Weights of a small GPT-style language model, trained from scratch on English Wikipedia.
Size: width 448, 7 heads of 64 (1 for keys and values), MLP 1216 SwiGLU, vocabulary 8192, 28.8M parameters.
Architecture: RMSNorm before each block, rotary positions, biases on query, key and value, tied embeddings.
Training: 300M tokens, 4577 steps.
MLP neurons of a small language model. Each row is named by its layer, matrix (gate and up: input weights) and neuron, and shows model dimensions 149-297. Each number is 128 + 24 x the weight over its row's rms, rounded and kept within 0 to 255. Numbers have three digits each. A neuron's up and down rows have the sign that makes its largest values positive.
A block is one neuron, or neurons of one layer that tend to fire together. After each block is what it responds to, as a language model described it from the Wikipedia text at the highest values.

L2.gate378:078129128166151104125139180103143130168111154123109134114115123094145131110176108161129108159140156146133112105128135158174149153149075125114131176126147094154132160100156121135156168109119104155134128121102185137110109139138122138129127144164161123155158140172126126141110132116104125127140124098129079086114130106104152113118166146138097155120086150157133141137137084140147169096101131111124115104110157191167138116120178105161114152149095116116
L2.up378:127125108114127120103101113123143115106100196161152128109161156132133120122155126170151121144160103120166153157097102129145134159170073129116135103135132108169106173137122168156132168130133097125101117096103117101140118146169143122095150135156142116146140160155097122163127150100100072124117073118135130152150159107132145142126135145167115120119116108117122083155113146113169120143138104155108146162126119120163115143085131167120078116147092117124
L2.gate549:170120157162134157096122139142104121130170088140150142163148118114153081141133122104081088156139182134093109164152140101087132131147148122115107090110133128086103099114108093125124117126155104099109138145144155133128146116165105145119152127128181092166140159160155145124098136131134124126151140121109132129117137138117162119087120146139111110156160189159168107123161095136125134135147110092123155062136190140142132140112108094111117117163141114152
L2.up549:095121161146107095114100131133150158147130124124173042176136137078144118174063113149111177161115142085080146107131111099096143114189144140115088130115135127128106158116160103104123159165102124125181130113116119146101160108163117146155156101161147118164107096143070174167118103140151130102128131088083103101105102121124112093166131172142101133145156138110106074123111091138113115120146091117142098149155138154104149116125125138105133097100100111161
L2.gate620:141097159086119128093181103112081150156128157131119103131122132176076111157096140157142125168118112168107140105158145102125133107107098170123098135088152118115126124155163094105155110145143151139163129118113131104167132176158149125137182172122120154119063121141129120108109079151114109099146155076145161133101146140157106089094132126131125102146142115174104097160117123146112144124153123095167103114133150083130161175157131136105145083135081149123
L2.up620:129090138121171115117097121169112162117114172138093120124121164181056098149092131112119123092076098145104106106155111150087138117167115126137113121115110132129106093094093100144090117121140073156162094088134094145160100131080138179123183149139079166155127151137108164125114122117153136135143104106129110145121154127129142090163103133112161076090142125106092116111112129094127146132136145111173099069163152150138149114145116137108117114121103123109
L2.gate627:131124139098150127145158132153117115179142096125171101155161120142118163115122135169089135136130094077099119143104109126174114085124139134156152156151156132134120138110178130119094040147108112114161099085173147094128145116137157153117157105141099122084113111115100158124109063113114108073114142142135134116139102115119117122126124119128148123149108120132136131102103156134087141117135083136112129143084178147097125161117127099086137140145122096077
L2.up627:077095150103129144129161146164134157137155127112139091113097105097128128129117142156093069152130061115128162146174097090120144082154102183134111112111155137124116145140164139103146120126132104173131126145121138119123116105117131145110105090130200130132110099110108167119099126123113088116147084171130149143092158149188148113135135135088123128096109121139095141131150125122149086118146149095107130156131186143138113157141109105119121139119122128121
L2.gate688:119142165125140113132111146172099089171147106117157093157109079170134092100117105127142119134145094117144115118099090122129125130160095116161134160089083107147153108138146131151110091136130099163114127125072122117129139120156113098122159136154148122123127152132145141126178116156123126121132127094130170080167142099116154133092140153178144145113169111129119100133114117109159087171108153107138139164100127107168188161094143159103178133129124096145
L2.up688:157152123102173084118150114173113084184163110144122107154133111158136135114130162130174075113122127123116119133151097122149158144098171134122128131117134129111115068132124172096143091109117096151113144143129161156162128098126141145110125087160064118116091149125115135116116072108117089155105124093096126081127149098131144132134097164142121093159147115127156128117121102129196127141096124124151088167110122114145123132095090129115145126149133112122
L2.gate689:113096146111126085128133136152143203167161135151100147144098121164142153124127114124138135182162107149104156112135143158164128099124162142110147115157165132157144132088153120097147147107135096144127106147158150113126111123138119112111122147163129141165103148135111147119115139095139131105137130112126093127129172128139112109148094131136124118129137188133108155152108112136134095152126100129127144123140148182105166204139106129107116090114136095130
L2.up689:111144110128153120114118102164118118153101131128138138144124132158145129154155105123110129156127124144174119090114144188127109153114142122135101136164111120116132128127162107153160136089154065106112145132146098130155115126117097103114133090115113133120127171128131171149126104105134139149178114147101115119137137145128125131162140178120127177124157153121115144124112151141126127140160116109099109177154110112098164125117083153103135105130079102160
L2.gate1055:111158118161132133127155100132094157144166126158174132130136152162138152096130144156126115124119150081100140144135103140110126108134141170159160113124109122122102124113123138078083137140116103124124109164150121166143152109147116127149132169110122096137057143125131142135114119146124139124126127076160129166138138167133146112077148124145168083086078101145164171165146149118155156119128115128116157129091148133150120104112156178092157099075139165156
L2.up1055:150119129149128145118125088128119154100166104138107106157151146100125133155162087124138157068140150127144131114140112097181138124140116133128123132132160159170145161173112105102102093155147108145115108146108137133138139148085101147158143157142103111167121184116151122132103135146133132158091175119140165097152110127133141115151124106130143122117114122144126127093123114141135149135144100146154099098107149133146138089130163129138118102085132165135
L2.gate1143:136133151131123141111149144157116144125121091159186157128152085160132112159160067136110126106116056110128115102098065120090154140092144155124109082099176112101087104148116112144144173116131110163166116103160161133176163124150099103111129172159147183097159127107154129125129124110138147124106123086104088133139146155129123101086134119143141150138129086167134114153135135163110121103085136106118080124128139137130106145105078064097133130125133148147
L2.up1143:112128123064148085144135191137123078136123153162147118125091097140107101155160100131122150160128114151141149167140111116141132121139133148148108130124157113171096147117097112129131118099157117146148107161134152112161141118123117135142132081155153155154137136130172142115132130126132102149133121126116162075136140094104104132107121142159169141054177111116159157145142146127081144137117125097113115141112138125142179126172137128134082097129133112124
Description: Capital-letter word openings

L2.gate38:135103157133130172154110138092157116113183149122114150108134137128137163137129127130086149098107158083128170099138140160083104126084157126145114131093138151149158167162125165122107112153091138141114150101165112143117157123120157108132149102155181152186097107131089149146106127103166132112113085124147158116114142091174114097137133145156099100115126112152136118150115125135148103072112118112130098120152123111117106151145170114151095091172131128144
L2.up38:146142086145141132109127138126122109144137109115134144123153166127172168083137143150062108116137129097104119110154110129130119162131125123127124105077153145139096114117106123156124126130154156148088161138125119138123134114096168100146129099121108123144131101078115138107160105107159129144077091128125154149074148128086125149124130206134164134152170138158120077102086135119145180149126154130132098160147177105115128099145141126127178117131108110111
L2.gate199:112140158113132109147146099097136101122154090132164182121111102142146151129128137118127135126142129137139111167087110097089115126113135094122117138158129132128173147149160132114142147100149156115138151107096138127170125132104160184119103082120098132126125139105121188105135138147167132107150123117118136142104103136130117157097182126124087109163110131139132096154141155138108119141166163159130123122164163128109172107140138117155130131126119117148
L2.up199:078085157100151128143122145137130161139128119146155165130158092088110133122133144142110138124191080092138132151171076168183101109133136132136116148143180186106128138103148114089115158125127139110120166138143115140161144155137125102134116169106160095147133103080147130114124142140120101135116124107150140122123176125140108120132132154142123090135098127122151121164126168146169128130139190130138140129122125141110135166125161126120098137137171116151
L2.gate483:143116124109051164105096186149139153125136129146129142123119125147070125106077133114138051091158100155116113093152129201151113167090086133149157138132125143084123114151127127137154135125156143102147150119139154114102110115097116131109139103153149131088103153113150118154110120120102138157084108093138107099086138121125149106109128166107159152113114079124124127102164132164106128121130147110149155156152127150103129132118144121134108148151118118148
L2.up483:112116119163131194106132134121138136132174079151111137127088144133096118135129097075135114134169125068143165128110122171131147130093148142091151089116102097145114085094134146138078104105122167118086127091116151126130166139105111142132105113177122135103155148091105106147124142155072094154133127096104117109143183124096140121109132121088133152119124142103133133141207143135124090132146137128164114122112142158125110132162124111112187165156141119165
L2.gate655:115108140134119186152127094117189163124162112112133146143084095118109145104148130123125109165115110120148125121151127118123108146159160090167146171127115171115079157123085140112161082132168111094133160134118156101073150105119151134099122072117112123139152133153100146154163090104116128153155112120124170147120151161105135118091128194154111092104162115110115146134101099186105099134100182170114166126113145127117161121118137109133136119133113127099
L2.up655:136095145139150126138141126150122140134124105146115069133136181102100118129135089154164128128127135123180092114139128148110120127123149168151141137200125156121133145175084179106116170108184142130132168150104139105102146120141120117123116120093097138151159101108155141160148165131133118123128096116155117160125138166126136123125142145153163108106109054115118141132109139154113100111158096114120087147126148084179076138151159152110137119126164136112
L2.gate849:124150077137138144088156099107113156089145163115108161120149130116140094129114165120102146166122145080132106164152107118142153152138102100119172160151133146101142110159120136122140180068136167093088150131136102136105121104123097113141079167168167144111083158134123113138173137146130131078104112134105110146138159109128161105119117156177126147161160119111137117141119145126132101089166156182107107160145115123152091122132118110157135133136155130131
L2.up849:099087133171126147074157136113194164134136102134125141087154149153163132117089106133116130138075146088118135136090185132105130133130114112159129142143144117137120150123152147145157132123138114143121123155131101103109099134164132121141063142149125132116105169128118136108134126135110116151137112095119121108089169116101164118141123133093108098164096107099182131107140139124126136110131125098149103119096128122116135083122124094092098138126126143099
L2.gate974:116121113139134181147085130127093137102147086094130129117127112195147166163098134127116126164133093164113139176156090135114174126141141125145113123098108145123165139178094124109095136152126124086120125154113137116129114153128115134133117128131131124162104102079142136155122130168118126143109112156106140132096127133131088128051154133157105139152163127093119094110115118079078122144113128076104123134154182137146129106101128130121137143134112121048
L2.up974:147085126135109131132137130155107103134161102125154115150123101166154129154165151142136146167127144163139131150104105095165088131155119155134142095118106117126125107123132126113063136108153089109091093144121166142176169107089117102164143114152156137132149108136106101130151117169069131136147114114150126120091159087138138126075129115157042135121136138120142164123140105117118137148100113132131091149112172139141175140098130159135145120150137127113
L2.gate1178:145145116103133138132140152116118099180146116112140123099176121123103146154101148108168110155172113096160154097151147114129122157129140111120127107127134100135107079158150163092137095124157118176168151172127118098096094148073173087152156147110109103097135197191144139109134141135099148130154160138130119102162183121089113121119161113141114143137128137081147152116106168128154147111161121108181076155069102108144180152128142142132146124105133150115
L2.up1178:139131127123167143160099146133109123158113126123123107082116098099107099091134133166096126168168140089120121108083106129096108142121121126145098103132124105112133113166111124140115154095128125144154136108113125116112078152115184123120139139112103093139111172142103099139141140111111123166123099091155125105188122120100163145128123151149110121150146144116110116154155135112164161119098124139152092131142095162131135187124127168123081155160138143125
L2.gate1197:141109131123162150137163089128121101160110155066134177120118087146119096113174123177114110124142142162178104166138132136144129113138118087115144091147153122144132161132093166116165114156145150141136117130138123116145124179131157142080133134143122117144118130132110106102149138113094109118123118138155137111144162124131145117129096127157124104111119101196138120134102164133099109140120153138155124165150079125134103100163111100108092141095133081168
L2.up1197:121143141098047109153152096167136099117053123133130130128156143121142105151128116146105068136164101127166126121114097148065114095148116116172093114160110124156146162142118173135149130137154140158157139143120114156150142157118156110097119115133158134146154128131133100140110084126124137079107154150143112071139141133137161145154147155095128133163131130120146125136115168145121113161130137119150120139117117110168112074084143108113093156144121087122
Description: Mid-word fragments, esp. "on"

L5.gate430:129127137116134119108103116121139105135143170123147128110119118132135174113082136123119128079124196151143129152112112116167115139140156096074100100111195119146105106136132101157181128136168127104131180083132109121165112100141149112107162102149134142137120134095162128145164151148152095135125100090122157127094121147151085133083110132110176138075101119156152163105160146108118141133138143111102118126126166142157171084143153173113133081142179119122
L5.up430:112102152140135138127186162111097181135067174119165090130118126160132140115144160167163120136154066117153115138118120155104139124126107105159126115101130116133144081108112135174140143103144133136105149123144125136125129155137129107121155121135133114150100180108109150112099151121119141114134129139085118095137117136099157098146147154108131121111144147124152072110147122152137130138117132124177111177136110145141123120113087111119154138154077145157
L5.gate517:122115101111117122082196090099114126110139127173145129151151155120125132123105109134156109147126127114130164143141106138103133122079063091139138113104196156108141166087126100107072169093166123110111176115094126083083134129145117164115115097153128132152180123149151153199148134101125147158107112138099115116155108162127147169109075174160120134145164102120118110076156104150108137127133127120172138123118163120159131156112141086135135150152103127114
L5.up517:119106142133169153113130131129103111119159136147136138149108139114169127100099112140145173126171129115143144131158081132104154096173118107134128132106144087143153107091090103170112131105112113094110135141149114071099112087142124133137093098129129163159142140080176132127157152165151127150168126151141126104138082134135123114162169145119133126121186116121183122104142142134156154080145127135107155188125177165134126126178141124141126113087124133155
L5.gate729:109124159092120180133094138108117099175160135096127088154143146133191102147183098111151120142133142135138134129156150136134145156142113103105112147142154174119120130134116105166109126116132126131150164179111121116175159129077128146118167126154150056112145117096129127110064149114122131136118132147113122114119101119116100142150149169146106082114106160120158080130141124114089125114108138108129163092130123128110123131107131133145137114157128125118
L5.up729:093145131180141157103119145106073114140150156122146182125111114106141120177125130142084170119152135111138130123088139121136161110150154114117153104096126126130151115138141123113108160104104131115158165153147139112139157154136114148109127122143136165152107098109135128112130105144127156158129128122089126120136127082137109118154144137151128131132104126168156085133144080097094193122137105057152135126108162157123128134130138124153142181106112141149
L5.gate813:080153113133090157148140088140118124154124131167147125136090102063146090162135108127100110161134128145101141141138145149155147109161116131139117077133160139138171116110145095118113138128144112139122106155102149104137098127118114136103122089122126138163177147130174123128133083123108109127125163145139118148159117094146179112096101166109130082081134116085109080132138118160112127102139125119112149130177141157185119162082140141120155114132159161137
L5.up813:117126119118147119115140155130140125119150137126164134105110148096113164144125156144118160139143147114141142143137156158134098074113102131161086100155133125085154154111125134123125165093095143143142128173125144150115104134099141121098091116131137142106183128141160119127138146098115108173140096160103136105114157074116152186156104110168157122074127153101141112071154147118134160142102133082152140178146148115130115118095112147114106127127113131090
L5.gate845:167108119142139127096141100150116117130123121145089077136140107127146139123151146118092115116113165125147110136102124158103164120110083102145164145113129150152140121135137119085163114099124152122138123115098124085109121133114115132113148098127122131139133090158120107087129110117127157101122137120163153137123104138168131133110132178112160150149105120096087086133118135115156122177114146100118156128147157136158145152131122107135107108127117092126
L5.up845:122134141098166124139107132128071146094132126134093115138138156111149142136101137107090113130116173155128145154148168129125154107130108125110089131128116141104180142133174084145123130130137116069137110115124105082146102125130118118129117122141081117150154147137146149170149148125097134131130112119134128130138098118170137150147104165124105180144174151137139131125158175122144122148142139130142162129152146101157110148104120157102105149068140130124
L5.gate1077:134132130149129127111152125085174096174127085122159145164078114167138122140136149139140158113118208106204143150166141112127112130117159096164140106132158136135139117138118158101090149096147141103117122098150159099142112136139125193114171146156070139104127097138169100122124131139155115145127105126102137093116102138144189140115121171167153145153096161132141134127126094148145128129157113119116110083144152123144135116120123148073079125117133124120
L5.up1077:134157143162123114148143131163131104107134146106136155134112085166132117139157148108093132120150087113082123134134197120119109142126112147141105076144097107102079151103167145098091124088159128115111133126142088078144139120160128120111104132124133131112099119085128137109144157113142150118123125104121106149130104118133148155141104137130138116141171150126150071117123128128117120132125131081115126139133148145138141100139137125098103121154099122135
L5.gate1152:137117121130107141092143152180140119138117137090122126136094135138147134091148125142116143108192136106127121153113146121113143138146146149143175123125163159099103096160138082096104121145139104139127140123106117149144161127170121161152143106124138124128132149127083149117117098137150135139131115145153128102135141180143123110102135168119134098125092103141116131118109091136138154121132104127139110166096160129142152149125147124127170104128148142101
L5.up1152:114150092125114106084159131105131147147139111142094127112133157129115135101091156135130179139170111161152145139116104149065120154131127103137133171106130105109097123139099126149090123114107116093120150163094119132156124136139129158133159100148130112167116126103099079119137106102136126134119098129117127136139118146104131118137111163128100100116107121164098117129132108144126178162168146128147161113100125152080149118142114138162136087133119141094
L5.gate1190:122143142092120154109155140124119170096105135114169106088152097135149147111154131099124126111164113123171129129108100129143158142116149126133127161133193108089134137159145152141144138174133098113100092137164161092131120158121109103110111106112175136096104153122177136096133151092161148178110103123133172179140119111130089132108126187102169155122133086096127152123158135119151136104132131088113118167107118145162137164091155134106134117065119150154
L5.up1190:091154124119127137052169146091097138137138116109160156135110150114126117127131082115130119143143102111138139120123102117099209149150159156112138109132130122110125155123130122155135119118174101150127135125117168145157177125127137086114108113141137117145135146119125128112155135130136113149072090127119126126148156119109123085123148137164135119160142151103134144160142155132130151124122115138100128159187110144135122144106146102095096139111108133133
Description: Word-start L fragments